config = dict(
    n_layer=16,
    d_model=768,
    n_head=6,
    n_kv_head=3,
    head_dim=128,
    d_mlp=3072,
    vocab_size=16384,
    activation='silu',
    norm='rmsnorm',
    norm_place='pre',
    norm_eps=1e-05,
    positions='rope',
    rope_base=10000.0,
    rope_fraction=0.25,
    qk_norm=False,
    attn_scale=0.0884,
    bias='none',
    tie_embeddings=False,
    parallel_block=False,
    init='trunc',
    init_std_qkv=0.0155,
    init_std_o=0.00273,
    init_std_up=0.0155,
    init_std_down=0.00137,
    optimizer='muon',
    lr=0.00991,
    lr_mult_o=1.5,
    beta1=0.95,
    lr_head=0.00651,
    grad_clip=0.5,
    warmup_steps=200,
    schedule='wsd',
    decay_fraction=0.525,
    decay_shape='linear',
    final_lr_fraction=0.1,
    batch_tokens=262144,
    seq_len=512,
    doc_mask=False,
    train_tokens=1215000000,
    steps=4635,
    dataset='wikipedia_en',
)
MLP neurons of a small language model. Each row is named by its layer, matrix (up: input weights) and neuron, and shows model dimensions 336-431. Each number is 128 + 24 x the weight over its row's rms, rounded and kept within 0 to 255. Numbers have three digits each.
A block is one neuron, or neurons of one layer that tend to fire together. Before each block is what it responds to, as a language model described it from the Wikipedia text at the highest values.

Description: Final word-piece completion
L2.up203:148142133150165148112134132103137146130125139159129136102082148109109121111115137122144082122150129106175136147118110125148094107144149128113147134124146133110144135126116153143153127119129152172173143123151116134127159089107117137123124124160122135135121135152105095114096167110148155120
L2.up562:135162148157155103136134084145100126098128132124163150110111144113145118089138179117120131139140122091127131000108144119128064132121136154180114142146127115145107177156158169107122128127108131186179160123107137117099147105120115138097125114165131108178069124138074121139093099128110103120
L2.up694:128130132114145152130135089123132144078104113107120144138137104116169114074150111138151114112132124144143113123104122120169112076113152110152135171167138139101157131101148130121099137112145093123066084133168132118129174115108122157129119159116091111123104149146101139124112159188094125073
L2.up1006:164127118125192112177144092107117174134133128154092118102133107116042174122063147135114133135108144106149150120112136105143142152131142152125110099154124149145111143151116124146117105137101085147128160141143141132093127095156132138161148104161126144098127135118130139134129144147145158087
L2.up1383:118150146109149099145112122126134115121125106113170122148109131117131066118102101130164111132137112087166132066112114109137147154149124136143141125171129155161090133129178148153138099126114120148163081145127108126122152144128087141135145139155125106128157164136135147131127148126075133098
L2.up1452:126145111130156114079105115120153116134078109120165106086127101130121117106116112127117131150130142130160113101104166132112140155126167108124121095148139140156101132134135101076105094132132176135145104111139110153112143154147123149116136131168127119113156121106128139112130161122145109085
L2.up1710:110137169106132111146199158096144132061128131117104113107132161064100119153119086137123121142108131130168159101122147118104124145160125068118186154137125154152077134169174122116109120100101133103106151130045124140116127109106129087110148104151125088124143132121129117137121100150144115110
L2.up1930:151096147120137133126149102114165145116117131120097121129145153112116084154120103120159111122130143101090159133121117134168128137148125138116122104104113152136064100163121116141094117132109147113121157107142146123111134093167132142165160093129112082150145114134104071124078150177118116142
L2.up2053:135155130116143085144154107118130110119120129106130135117107136113158142100117175142152106114130124123121119038093155144133107102146128092139172119151120126128109155143172112143091126156100113120164139151115117125122133156147150174078127067128137110140105098173093085162136091140143117135
L2.up2242:124138144058161121106143137144120157102120135120109112131132072087140225130149069149083153144122116131051115091133119117126115105147161135144066131107126149157159120171137122134128104120100124139131099140163090109115147143114141158147155065143137107065123108118135132147140156149133164107
L2.up2376:138116147126120115140120122164137115119108129131129118125138183075096161166136095116163148173077127139124065139152097167142204148166158154120151128153102125104112127103143108119127136127099106108138157132164119122132121119128118110152120138147143131158115116140112092140141171116153130105
L2.up2613:180126123124154128135120139100116152135106116141157113114138126126164112192146142102115112096148145170116128157117144136110160079077134143163102146152165129135096126095144149122148095080098146146137127125119116168143139152094100149098116155149159112096105089102094109145145155108138086112
L2.up2686:126090095110125135157103147134160137109124109114110128144159108127066158125122123176150170127110121126119151085139166148126167118136136128162141170149201141122137148152127108089152126137075149151129091101132152153074165088105079140100140143127147133130153107113109112136139127169145119133
L2.up2759:152088141117155150102132104125119136134133126099155125129130120132135154125121156086152126131119115121165093095094094097129120113151164144184140105126141122144096112121098126151133106105098114109161147133129152119077125129124155122124103080120113082107154134124175132105138155051143121138
L2.up2982:132149147069151124143142117146179169103145160104139067132152129122127148106130150123134188132107108174118169069134131106141116154148123123136140091109136113086123137081137153141119131156109121153107128143144135132089134130142082140113149116113105144123154134168108136146103159108138082127
L2.up3008:125137109134092140130135130155127125129112178141112131092155106110089138115123139149114148126118139144145096118156152124120110120154120113108113130135138107150154145146153107109125111121091133139153090125113121117097137114152124146107071116108114105143115166119106140160118145172094102120

Description: Media and broadcast nouns
L2.up107:102134106116131089138108114105118171147120131102138126135134116100161167117102094119136094121113122151143085107118089099121129140119142145120107132182095194119120116129108120170134172134165125121087136122110111157125142162127131119135175189147121104126077127116110144147139109140100137123
L2.up626:091107188114128128113095103107140131108159120187086131126112099127126129144144112135135119123174155142143113182084140124121092109135112091116126161150126135139131138134124131165127146122110164122116117150099172143132162124232124116147133117181160170153105135154109119143141091160141104175
L2.up777:088133178128125084138132147110111095147159129146184126144200130156136104132110094080144111142116113106119110111149125114106128136145123117114117147135108122103135149206116169159124127155127137094083199153110118135147127101133112122142196139111134158109109137142148128176140132117159118093
L2.up845:111136112146195096132147140078137112136132140148154165122094114137192144150055116128123065137123180134122101103123150119146107157124162142122128105119142141164175136123108139116115095122199128100055113121140104151087149141126089099097119157143138133155135107078136137149135117191141096139
L2.up1038:127133129126152119145122151123157146153108116157145144171133121155115120108124136103135146110128106147148122128092127082158168111125090088127094111115136100202100120185147123159150096112119151105098145093136175099128174140137125128122145145148146106182127130153112142140166134141134128113
L2.up1093:106111117119123131106163145110108138109133141117122140129119116101090140116109115085129140107113131099160092073116149114134144143148139066118113105122140106157126111121127112156108142130162127115081139142116149098129151151153197117125149111138101133159108132110157166140147092138127131114
L2.up1265:102110097116158139108116124128132128108126129145135133124133099159134118089095161124139122120076088126097115132106142124167157128150140110161150152134142117140120127101090136124170073124181127146127130065137128091093142172143142125149125120134144176184142105080120134117135133122169115155
L2.up1377:104150162147114127109132169100092130091122097130145192124085083109167165100114116103138107097138134144100137093122181103144104154158149106159136156165121149117126116163146172116114161149161121121123167096143134148140143148130169175139105145102119115170078117112142166163109098153123152097
L2.up1562:149101098158150138143133137111111177176122132149165112156128107115141145133121148119142167154065174135118098125129123127124098160147134111119106154147073130112124136114094168094118158127082133124082086098119110133126122159089124130190110097139158127143124171188116146091096102130151115146
L2.up1629:091091123110154140136144121085155154133105105166169146138110115148115141120133121151085183152123185128125166152117124166132109154185127097122133124120157108146118112142130141103114104127145153159144131092096145157099098111050129128118158125122117091112117127125108146141132117090133148112
L2.up1639:089134141112141125133089125117124131097136140108151126183097108143127115139101117128108118134112132113141108132163154140110147124174111101181079107156177147125130150137137127110081096134112111106141115108110152142090104109120108123080203160141096104138108149099140124154101129091119086142
L2.up1686:144108125175120158142145128128106119157122068135095124148103136109145137138134121157070122109124124148141131171114098131072122132121068106136096116167115138122141146087118110143132115113108137118122133144153146135093076130113153129108151143107120111152112119146086177088161090100121124122
L2.up1912:163112174130148112109072174127090120131161091176155118081174122124100101122130131115144109099097097143122165164089154141117159097105165137149130122103112129097132128139085154126096075166111124111138126080147151076144156137142138147141110136147129113152109102157113094143122129120151107116
L2.up2121:140167098122121193134098074147111115117164113140121134143085162161127127121134121128092123118074107157117136173138099082131135096139131147206151133117135129160152130139112142111121159158108140114162109146123132115114158126141145123091131147127115114129128164125086121121150098150148145106
L2.up2532:109122161092140140120089092106146107146131082140110129127102138131134079066147131134112157133107161134150102088130128111137113152139136156112135166169142162144124133094102112121175119133156149153097137122105132158108191109151150127137105155134075077122113177146095188132123169155146124108
L2.up2706:122133150127089100123109118163121068147170145163154140182146085137154181136143125118143100144131124112127105121149116133136155146138117105153073081150124137128107162081133142099123143145132121127150144146145154123129125146144139112133151092071134090140088144101077147200116118109142115144

Description: Media and publishing words
L3.up383:126134140109105078130157136116170131145153102137124129118184097095108119090139133131090136146107117151101119128124140134112147102157132137151157140156122164125119133105141163139086111128123141116134144141151138156093152163086143117115148133136097117081070140149132134155133108172114081181
L3.up1770:110116142106140142089110133111137196117123121152116135144096135085098132104132108040095111138097162099133184081126160156116147123134109104105157119121123141159112149136136159155132157141146119103084114102131151118135159141127118126105145142158155078147079175141138148116148134116137129155
L3.up2587:119100143107104103147104126110108135166144121139149072165123141129126124142120139156139185161110121133083119086129104130143148112122119138152092123075109140139145158112119148085119111135128117125120149135106121141120095121128151132141172093143167135146136096095113141120086163114143143148
L3.up3030:089141147137103124151155190108101162133099068116148082136149114112117105121112141121080194137118173134116167133168122126136167160132134097145145093153128113120100138142104168124115144150130162125103123134122122128106114138142132104156147135119158156117140145123109096150101148111088095124

Description: Nationality and language adjectives
L3.up591:143088129122161165147102129109132141127127154103142167121152110145163131124139120111100140134139135119080191098145131134125113127132101120145117142120099102137155130139128142103123124137144167134136107165152110140140070129120150135104165122137145083101112108130119152168128133086117118129
L3.up657:136142147119116150099148132084105146093137139140109140132146132142166100130152140162112096129138174168135114141105106167154141108127117147116114158128129118165102133121162167125098148118121136102124095144091156143127092140155151088107157141131124111107145175148131122167113142110110100129
L3.up1600:131134131130146183073109123147137091143138097142139115098136093166145172130146121142132132156163143104161084133135116119150128116099120114121109180133168104095123070093110136115066147155127110117129127124161136093154106139165131112122118114111147110106119097137122199104130117131091132094
L3.up2797:134140122163092184147140151166171123132102145141125104103130121091148125089140120113112185131130134128119140090154147106135078118096128088150118138152084104138119116135139120071114173137085160121169135130131124127181133114158120112134087129154150146090084142112144112132156116156150115094

Description: Sports league and division names
L2.up161:098105153126101137147126124098138088083166128140136184093110140129146123080137161112109157128128157145134126110106134141151111105140080124089130136144141153155136143136144148134121100132165131107111140111118148145106123093127133092118179136128118135175151133138118161149100104172115128075
L2.up216:138099127104129117111134100158128129086072123122118130167127135150086078145120141140097117092137128111183084122143122123138127174098094153131146121174134150121174152087080113123124144145114122113114127096153115096153100105096119133098145109140100114147097094132145110136122177140105096114
L2.up281:154157133149099105142140144102085146115144112092128139168120156120130074130117112119085100133099162116108125137098139142132137125138126136143111129198110124123116158113133111122088091116142120120148128168148168156136123142161147121140106136131145089110132159149145156136126174106123169119
L2.up307:181163114130154108077120121162141125121148139139135159128133128113144103141094131120104147111137131136096145130143138115082181127109168131134109118071124118135119138176144148173157150124145118082121145101156098161158115154170156159111124134134103137136088138098132119148127149131133138149
L2.up345:144132156153154128171078138162126134095129121095132155129118099112137131118173146137097108115105152122094149134133158136138125124106097123112135139126122115118089134114151141091120087129132119126132138124137166144134132132108162129192146113152137086130135095082139149090133189111146124115
L2.up385:156174130141164135105114141115079133108129140134119159150124133122108118148155124186104109124102127150119115138148098157137125166123166144109114128152086127076095134117158161149134158122116133113121136106140131102136101126132145112090158129095117130154129119179111135116158172107134162120
L2.up668:114137090152120164130165122111134139090110130149114146131130165129133119158121159107102175156104129121131159123121129159114101137118102160135084146130124149149148106142148113139132112160147122120123136122124113142125126122130166130130169074118086127120147149146122163138108105133115152142
L2.up705:139167146107125149124114140125145105099115111100090123173146170088149126121167111133128124160143112077120131146186086110137156107098150137102156120161136115112115169140182172152135116127162127109130136099146118115099141119097147094127134118143128146159089130110128147117106129153160133097
L2.up735:160117116141162156122198156150110144125093184163162153115086153102142138133092143112122115122131136123126183097123140120150096106158131210158109158109106117109136125099163090150141170119127098149140092127135160131121120116137158145106123136152157166147113121123118116165128132122149120097
L2.up905:094116143143117087127162154147137059123126112115143158112168117099140177139145084160118155150121139134137109147102094130124147121146127147151093109123114171104122125091142135093156121078170124148133128125138162189147143141079149160108156113153131103089143135113137140152130148129106169115
L2.up933:154164126091110133133087133132137169116124096116117118133136089106111114084112113136101140104135154125122124121134123136094113121142102090167116107122126126132138135091148116206149127140131127108100108144157136123118140128129134120138096090118107171110145132138111107136129146139125140091
L2.up1024:140149146085129146155165083111127150139105130132115127121143104113115154134148109104183115131110139155132132099109132171190107155132098084146100172102113131117121104124085130110139143139152136155128128132146138124111114152108135120143086159104097096133106110112140121143140135087124141116
L2.up1581:122160105150108124129163107131130130126121124129147115100119132146112112126148082134108165135148119156137096127134125108169117136147170124141165151098103106115115148114149101145137183122088109088149141144115128164131079202134172105100108111139117131135123080113119133121119165150141124156
L2.up1869:159139091146091119141134113139113104114086100129122150105166122121146149127118118136109129100083132136109142120139098121112097131114112173087111138115097108109146120161131083106146124136145095138069128144133132096146154126113120135120112126116125113162155154140111146172113133125141104166
L2.up2577:158127120112116107102122134121117129104129108109151127137124102145162090130148123150141108110115171177128063154127100110101140122121120114103132117102136115132120101112138111067197124145155145147118134107147151101100137128126128097103135152119094131090157121092150098149109105105130158130
L2.up2819:112099115110150159120137122117139136128060114110099143111130103099154102131152099156126153129158173145116157096128141138127158130108120153158116161097136088161105081147114146163155133136134150140116148132133149123114140136133120106131146150145109137127131095139093120120066131143138140147

Description: Ordinal number suffixes
L2.up81:164145127180100107145163152133137135140137126142188065133105125107149099120118144097129097135116138136105131132122138148145142122107122133123113128159142108099127135094135151102109111139142129101139174170085166134146117119131125138151156088102148118124090108114149120137139136163178154074
L2.up235:129131126136093110095086104127107111131131117103137138106167111103154139151184124142117142129130148130108142103125115188143068137175094137104094140148170172129141125111134108095091137112157099144147122152130146149153138122194129115127129110144133105109119135139134138101140173130192151129
L2.up365:117132114113141109115086155139136127130134152143136108096080100078146126132136140108173107152103117145114133135119151102111131103128132124145119079113113128118178126090129117100113119119190187131108125156120121133118075106169127113110090176111154116102094127138127091140154103150133133128
L2.up374:119137134127155123152128122115134113152131106111149164091140150098116125113129096104137155122107144166104119113107108131154094138111186116084127125157138148166161157107050098105110139120151119113079110150123100133168103078128144157117111128158118140137135109165149133132107147145134174153
L2.up463:110150148110126121113116109119133139137109153147120126122093100126137093100123090113140094140134184136162123161150106113145133130132122159144136149136106129112094104093160068127084127105124189140089110143126119149150128083103110126131094156107151160122140117171129107192128154140123087129
L2.up592:168105137132110116153124135126114107139118094151123133080099124126119102150140136105116075156091127102136122057104135141100114147136116093131144121149118091145042128108152117104118164154110137120133137107122127118132120121123121148143140115152147136108093132109136074121087128130163140118
L2.up922:118111137134176112098133140143150153096125118128134137115163141140138129146054146180094121154158153152104119124092126129128164123150113087133144156135101173191122169160065143106140142122143135163126136131159138168076142156145155125089140144138118136127142144151171116122145087156069098178
L2.up960:116098087142087130147164097101105126128129101160149141129127116139073103140150150129140158175125099109178109099169153134121121140131118162102137154149117127146141139097134098135142142102121139161125136122108144132132111153167153116106101106175111148129108122085125148108116116144147143128
L2.up1146:162081146149093123156158118130147174064124120137195155137143137148097117138155128110114114176106101117123115134136149158116110084161123092112091123105139169161122065102097107103168113124145143154119156150144168094097108123115122121113095124133122114118127130117102145133120153158131100108
L2.up1154:095102139159098143128109139131112146131086136144100137121119122160135123146068148141136109151142179086152136102131125085156097095130109135116123144128096113155092100137118128131156140128136161111164181123171089108186143134201145169084158115175131149138124107079120129130145114178137039121
L2.up1319:107095110141116137113141134116109112137150112132148113120127146136105103129155097121169118139110172150148121098148128158103117166170090051140127129074141157100072139097159151093161116117134136193128113101171170120125110129111135148140148148133141112065171118163170170153152156151116101130
L2.up1389:123126107160116108130132100089090122158129131154139150118153133138133197103145132169126145157119168116129166118135120092129138144134125158104142179123105131121158134096104111127093137147116091102145108149104088144168136129184118100138102082101127121139115125164136183129180098113167144177
L2.up1402:113111161175154109167117101133134123137163138151124084122086127110148117108142134124093105129101095149121100123092172143111131136127114134128141108137132118088128122108117123135182140145151132160160170108096126141081163132151126125131090091094155139087130135178132166103166115146078139135
L2.up1796:175180204170114135171134128123142100126128154127115114135094158145129100150109115151162139096114114104162149181172128150101156130164103149113167117108143153145178084146113082124112085106125175124128153152166157144154106132155087119127105164077147159137179106112129114131101136174138134135
L2.up1875:139111124145122113108144111116135154104165132135122118090128140121157126116147128114141129149135130149092098136101108133110135125110081119124118119134124124095170134086134130135123121115148110163097152143151164105087121128135102128159144131158150153126113149128164120112117100154126124129
L2.up3003:105112132137111135165140147150117063169093120106136130148188130112136117103129140125160101124144068103124085118172147119142080090138109120103091082125126153095069183110074078134145124126162116128140128138148155101131145120098116111144151106106140105102121146135129123154139100147088102106

Description: Ordinal numbers
L3.up629:116107113124107106116174135117114140130086146130161101125121105156136133128142138110105107114161200122135122138115169154143161108162101118071121130164100179133147097107132109116123111118111169122157121145131122105133126117170107122159126091102160086136156136140134095128132136135106126106
L3.up1513:132095086157089112133131129140150134119128106134155115140137127114180097126099118117154122136114124132159145161168131146129093140143164161126117144160085145108094099132113087125174131114118080146147161125091180122149158143118179099095121163128117072126121126149131112109076143130143130102
L3.up2129:084100158160125134080166114136099140131110127081108145109114108147166128184140129134161112180111173107110166110111149113147146128126131090104156121100129116104136119147166157085066121114119109102086138084140136134097178114163114117142124134093118104113139142127119088127161122136106112162
L3.up2383:123138124162135138117124112110077088124141123116141142129148117153143105112090153106157134124145137132124141122142160122117132154147146141139123118090101118090127148132128089104189079129140138151143160144149168094107138125113119153137107143110131111155166105095128144153144113147069132133

Description: Post-capital-letter word piece
L3.up963:140114118111114144142109143114088129152129121082161124157158161131108101154143133125090127103122120101116149097123160118145154145108136176075089093089127192110114127156120110152123151118140108113135108122121096116125140156162145076129155109118113098111100093118086132125120073099061110085
L3.up1113:160168111102110161203081129123099139103109099098151081130153140133112110118125096109122146122128136118137085109115130104143107149096111126074146129145136123130137122115109104106149114107143111120082134108151118106137101141140158170083115158147135127111157118177099135139107114141083092109
L3.up1228:099124133156078092148139120161110148115135132151130156146129118132121100151132136136138144141141049149157123103107098112152118133104100126089121148122147133103109114138120125137109154128131095123109133150126125142130071166139133121165136143149153134117102119126139126122092106122108095166
L3.up2829:118079111134138123153156115093132174110113119164110099116127167104131121111156111132112123177139159095150121089140113084152121135126119105122137123182187151118154137156139164153138151094103130116107188107109152150160146138144109116073139125129180120113159118129115165124176135112132159164

Description: Competition stage and placing terms
L8.up3008:179187135150110133132106135110129130125123136119096136110154122111164097170114106116158087147114116136149145120152179121113123141157109163091150140106129095125142110103164118123136128125159107179129125148138151155121130124124157097152129116142149150157155152147105118155124108159173140147

Description: Surname-ending word pieces
L3.up865:131152078124119131146144135086151163122133099148149093139139110145171148089132138135155197128178080126130097150110126152094117148119145145168079108140130131109104122136122145089166152100096099126146108099146116120116122108147126116130152132098119098192133129136130110091117151131123091131
L3.up954:151161108135131144152112106185156137103133123131119137148191144120166131124096146137118137128157145100146109125131103116135107124129128138137162148136125144151149110121121128127111137159123150083133101125124115117162104119102104125115132097140138170165099090142079148131132132205131113098
L3.up1170:180174103112128125127104125154115146121125109098125111125145132172143155108143128137136148104133121110081119092111114142103092115126139170162103086155090107127143129134142147128112113159123141096140118128087094097136127128109095146105127087110165103127127092176124161099116110132052127104
L3.up1678:139119102154145124144117108126142132083123122126138129136132133138152154148111115131109148154116129116143127119127147140092088178123182092135115107138140098107122120180154106119136117136111124096151107126155094167130094099096096145127142121120165130142162097165083144094121117149126126116

Description: Country and nationality names
L2.up61:167153134158111096172126142141105102136118150097126127129116107120109062130108083108100165113144193127152107161131142156122128130126110113112135137135096135166137188135136127142125134118125138120135143118097113115106093147173137110089127123119137106124155155139119114111166129141147136124
L2.up311:142070068134127135177177112108104147144155113125115137165106119108135160102162148138130117116115144129133182113140087114140110150112114095147168155144095158081140163122191170141101121069129124164124118135130135151105122111153169145118175130154111090132130111070143136125126175116092141147
L2.up327:098107153148108131143130106140106129138100129136139120110122123156148119107125096149125129163121118082133146134092136107159134138135129134136135137124127120139093101126165141133144123109154165135113149144110153174143121136120141106123100191110137165111119140123151114081127153075075157089
L2.up371:090168136135106107148129133138099123080141148118121156104113161094121144100150153153142144119163146087122162148124139125117161115119117139149126140127110147098136167138125103174136131103131148087141123166109102128161136159144133110144178122155127115069155157137153179131037126109120140123
L2.up495:107113121118116131151152182120122141141145143095069155116149152134089102114115096103147155126155097102183137079093142131127148128083114129109134126190108170151154131140138142109098111091138123113137093146160165111138133088117135135071140137114124139136119122141145147107111176136121161146
L2.up825:129124164071084136153155166146137140137169127117142133127143104145132157110142093106138134165134158078101161146126146109122129161128120072139105141117131129138134144160122122129204171153139129147099160144106092134129073119168141177090136160143062165126151111111114143114126124149093136140
L2.up1642:072109125126130118092141176178113136143131135077135154102103081140126092141114192108111125159101116137144142119125120113146097121152107120108112100096102106120150130122146156133102179140106121141129132115110179134137117122186103111140129132153118119114136123095103112113157132151151094133
L2.up1706:134153132219153102141162117108112133177169119161126132164112149134078135081136127114143121110090114124148130124081153099125132133160112118109134123128154126134134145103125121164111154121140105162109146178130141111100110132101146109165128145109130130136121129134137078166132139109156130147
L2.up1971:120103146108078130117110138184130116139109124118127138103133096137164152110102139125127121152135183145123136116160119121113145113150117112136112104154112118143115165092148128136108137127090142132136084105127157095121114117142108118092103113110146118118097097130130131148165064134139110103
L2.up2037:149128130117126147119143136053135141133142151138142125126134105116155139111104148095112163108105147178157135116136133101115095116086124075157153199130143137135129109163172134103119131132053116162111122131136097135114101147130155130137114125177140117133100160107112139119131122093168125097
L2.up2429:139115099100140170121143100112124140145145135079120169096089110127178162135177112118039137118144122126115152137158155119143091122129149101127136116142126120118114094128133139158114141103112130130061133143118136139115154130116145098165165117113132125107101157117137129108169133081111087141
L2.up2652:163105122144108109102127091130129104130080139177137100131127099090119139082155090193125145094121175151089144138117088132099149100166085165163144098164167105131111140172160110157169104115131162164136101124117111139191184081154130151157147190105127142126141111131186134121169167135154170155
L2.up2674:107112096095084166120122139125119120145105144109138150140137142116121128097143108129133143148152118153155111135164089066112133074104105131102092167121103083157114117146148137153137127100111123160102129130107125161158075084127116162141081148160117106119079127106172140141138117139132181131
L2.up2775:179122098184111105100120114145145090120110147137117148079119148093118101138107122144091101180087144110123106107126150083098109124142128124101119129170095110102054128147126041106111164105164123108146118121059146142093175089159158128139134154176080113136128133115102114125126116180136106121
L2.up2978:129164135130103151099128095125104108113157157149103118132136144114112125124149091105081125123163173145094121132102128155142104162120092137100116088165198079155119115149140104169114159127129175192128179155141142100142120116131156104153131120147092122100143124123137128103142132118093135159
L2.up3038:091108133142089170152187127137114121108124141171147151165135120137127135133162128144084128122147107079151180112132145126094111134108145143159172147130130107097150150110183141128159098137064108115090132164149128117140153136178151119152157110117110131098100094130094162146104136129136178147

Description: Sports team name endings
L3.up576:147144150157145123139090139119172120144121136092093107135107128127117091142137039140125088141093122163157136125101130105164152086110111159159108129161121142125097134128145127154133088120163155125139115122176151133124115153139157103125110150107148110138135141115109126094117161111130106157
L3.up1843:121151121100148132151148146149141101107144116145113134107119084130138131134166124117095148150129134156123135167097135159103172103146089120134135151148158121112152150135133172113112119120144114117130075120177122094098124156105162120164138149114129099126135130169137109146163157141116143115
L3.up2539:101094122155117107159126116086157111133145149148155136137133169148124099138120125154130138124126143126117101127094079124139145119061150143113126098118144175117151169093127108147139133093108107160099117136140127143114114130103143134120084098121081157132132093120151106111136135087125161097
L3.up2987:146151125124158141078122130120147094146120152115130136140093140136131114126140117126108152141139167114087144098119081138134141127135148094086097135148096126172107120120115112130145094108162141128119111145114140133144149146111112094104113148147137127139116134146168137122111133117114187112

Description: Mid-word fragments
L8.up2725:128124140097088125128123167086153058125135103090084130163132129154130134104121120146116060151110136141131133142083146089140129086126085126127123124146113117131140152138146113140090123110155099134147116135153132105161137159133144101097153146129115130182114121135126166132123108194128143100

Description: Second word-piece fragments
L2.up124:091118162152138136153110123139134106144170163144154140154118093127140079111106137154090148129118164157141141122138106104124115132126094129083139148140136141134094104093089120112092117095126110125113165134181142093123118137117103120144134172120177132131114121118088102097139064111113111123
L2.up146:142117137099148115138105143118127136129143156152093127125130139123152127133137151137090156173159172160118143135139129132113113132124109130135132067128125116154156104137093119113104125102059121118122105105135142105128096126152149132122126122122127132121099143136088141095079160093133135135
L2.up643:114149128116132134131118126065135094092180133121160164126115139145134109102078158105144118168125099127096123165118134084140129137129093138112164173089110122157146158118101141120152095118125096134132156105096122109125149116093116121124152160136129131162114183086114138122124155093169151120
L2.up685:123087129155130147124116116112115155131139128123131142129129157143140134170160081145063122167127149128104130137140154129125137124114149165115142119116177125092143127158139133091129153124132126159116118132117120121142131104097124092136158131091121113141114107127092141119120096119133130118
L2.up711:115127163118131139141126109134146136137105140141118087109168127126079122163065141169121106099132134099187122161134130120123129117157114125152117089111177131121134135128101163131134140152130138124113144153146158112156143090146133165090088141113207126093117121116132110115081109132096140110
L2.up847:107146167140136131122165117053109180125085126108141140103121104155138152127122152160162113106145122128191158133136142145119148141119129164134157091121123155106121103135117084120164173105103142136144167128090131100179100161111173147143131112127122141111115109113149128113146118129123100146
L2.up1158:100110139124125152145130149107135163124124155104174137152085099110122116108112144128101151118115169134125084086079157100114153148120138135109160118142155162128124131158065170143139116115145118120081110137094122126120137136134097097094114126160101146128159148125083120157107142121070156132
L2.up1266:138124158133129105152078191154119170135094150166081159117116106094161079139165134135114131166174114147091127115141112101106098123123120121120140111124136103169162130117093094154122112110110105164116164143122095110129101149087148119124110131102147142134111146163113131090126130120147121106
L2.up1294:097110183103140114117133135104137094144125152107114156138096155123112108120138130136061125114138113116111111121108155069149135071165151134146111106102128147198154115090091170128167125138132128122131131132123134095125111138127135118097127141065140156104128137141143120152102121145123110123
L2.up1826:137117147142083126140149155116115105143131094129114110108128149117178096156135110124178138106140147153134120108107111112182194110134116149125156089091118114121117106103140127131122132125145108138160114127128100143140116093118155095111115140138182096124112094133142087104088125121124129088
L2.up2044:161060148127092080127155142111161128125176165124128120129146124081171154107125108069106150135131161076115102110113117130131112128088105092102160130068112134111129160152078083123115115119155114117155127119111145144121147105123125132068133112085157110145134098125128160132080170120104180139
L2.up2249:129079136133137106127149125128161093145154114106143122143098170100127152157143118095090139151142097137097074158134124108106119147135107102140146192124121128110162089107074132106119142097104152091121085142152100105099108111159184112174124133077141135126164156153103093119095119109153153142
L2.up2607:124118117175081107193136084111176092113121109138105143153114107139106107148148149107098133121144151140091123103139136120124155114139102123122174146115090118101187166146088110147166120137169113145137159102130144142150115131133171099122115156127162127105116151125099131121112110090110134122
L2.up2630:154144106157154173138129121137134146131130096147131121171126143127146096139162132123132088164135141093111132139110154117124106169161130065167161139143153163146136110142092134114156165103086146073097137142129108178090124132132142120141125167130097110099123105142136129147119155086089148121
L2.up2642:158128103145129125154140133111123119192123156144151123118143129137120145142156131143122102160119143108120129172093096131087165151148159128141129147170127139141097128098142122157127165136094129144083198100112154133112111114146110118126115122104096139127101114115135122128118147146125125090
L2.up2724:138103139146080115153139162121148131132121106157130170108128151101160122101158085097131100115149147169087107129150098066149144106112130092140113127135085107152108129137050103138095115101087129103127117135158115147154133151162167157111115169067159149115095139118098162139086133140153150129

Description: Inner pieces of names
L8.up2026:121136133138146062154117123139127079096085136075138155124105135168104130095125148114157095143105159151124132154178143079077108097112163107195076152138123154139120165129165170100119131140125160166148133147130116134091126103145130128138126142130115080112120086130145134085123137122127109070

Description: Table-cell token completions
L8.up2832:112143171122189098077129129143153131122128155134150097122120138094122115119150132099146108111116148144117129096097123119162081090127103131134089140142102123101138128105130166105088101152119125179125116102151132145151117147147139105117123106168138122145123137123160122116148154120160163118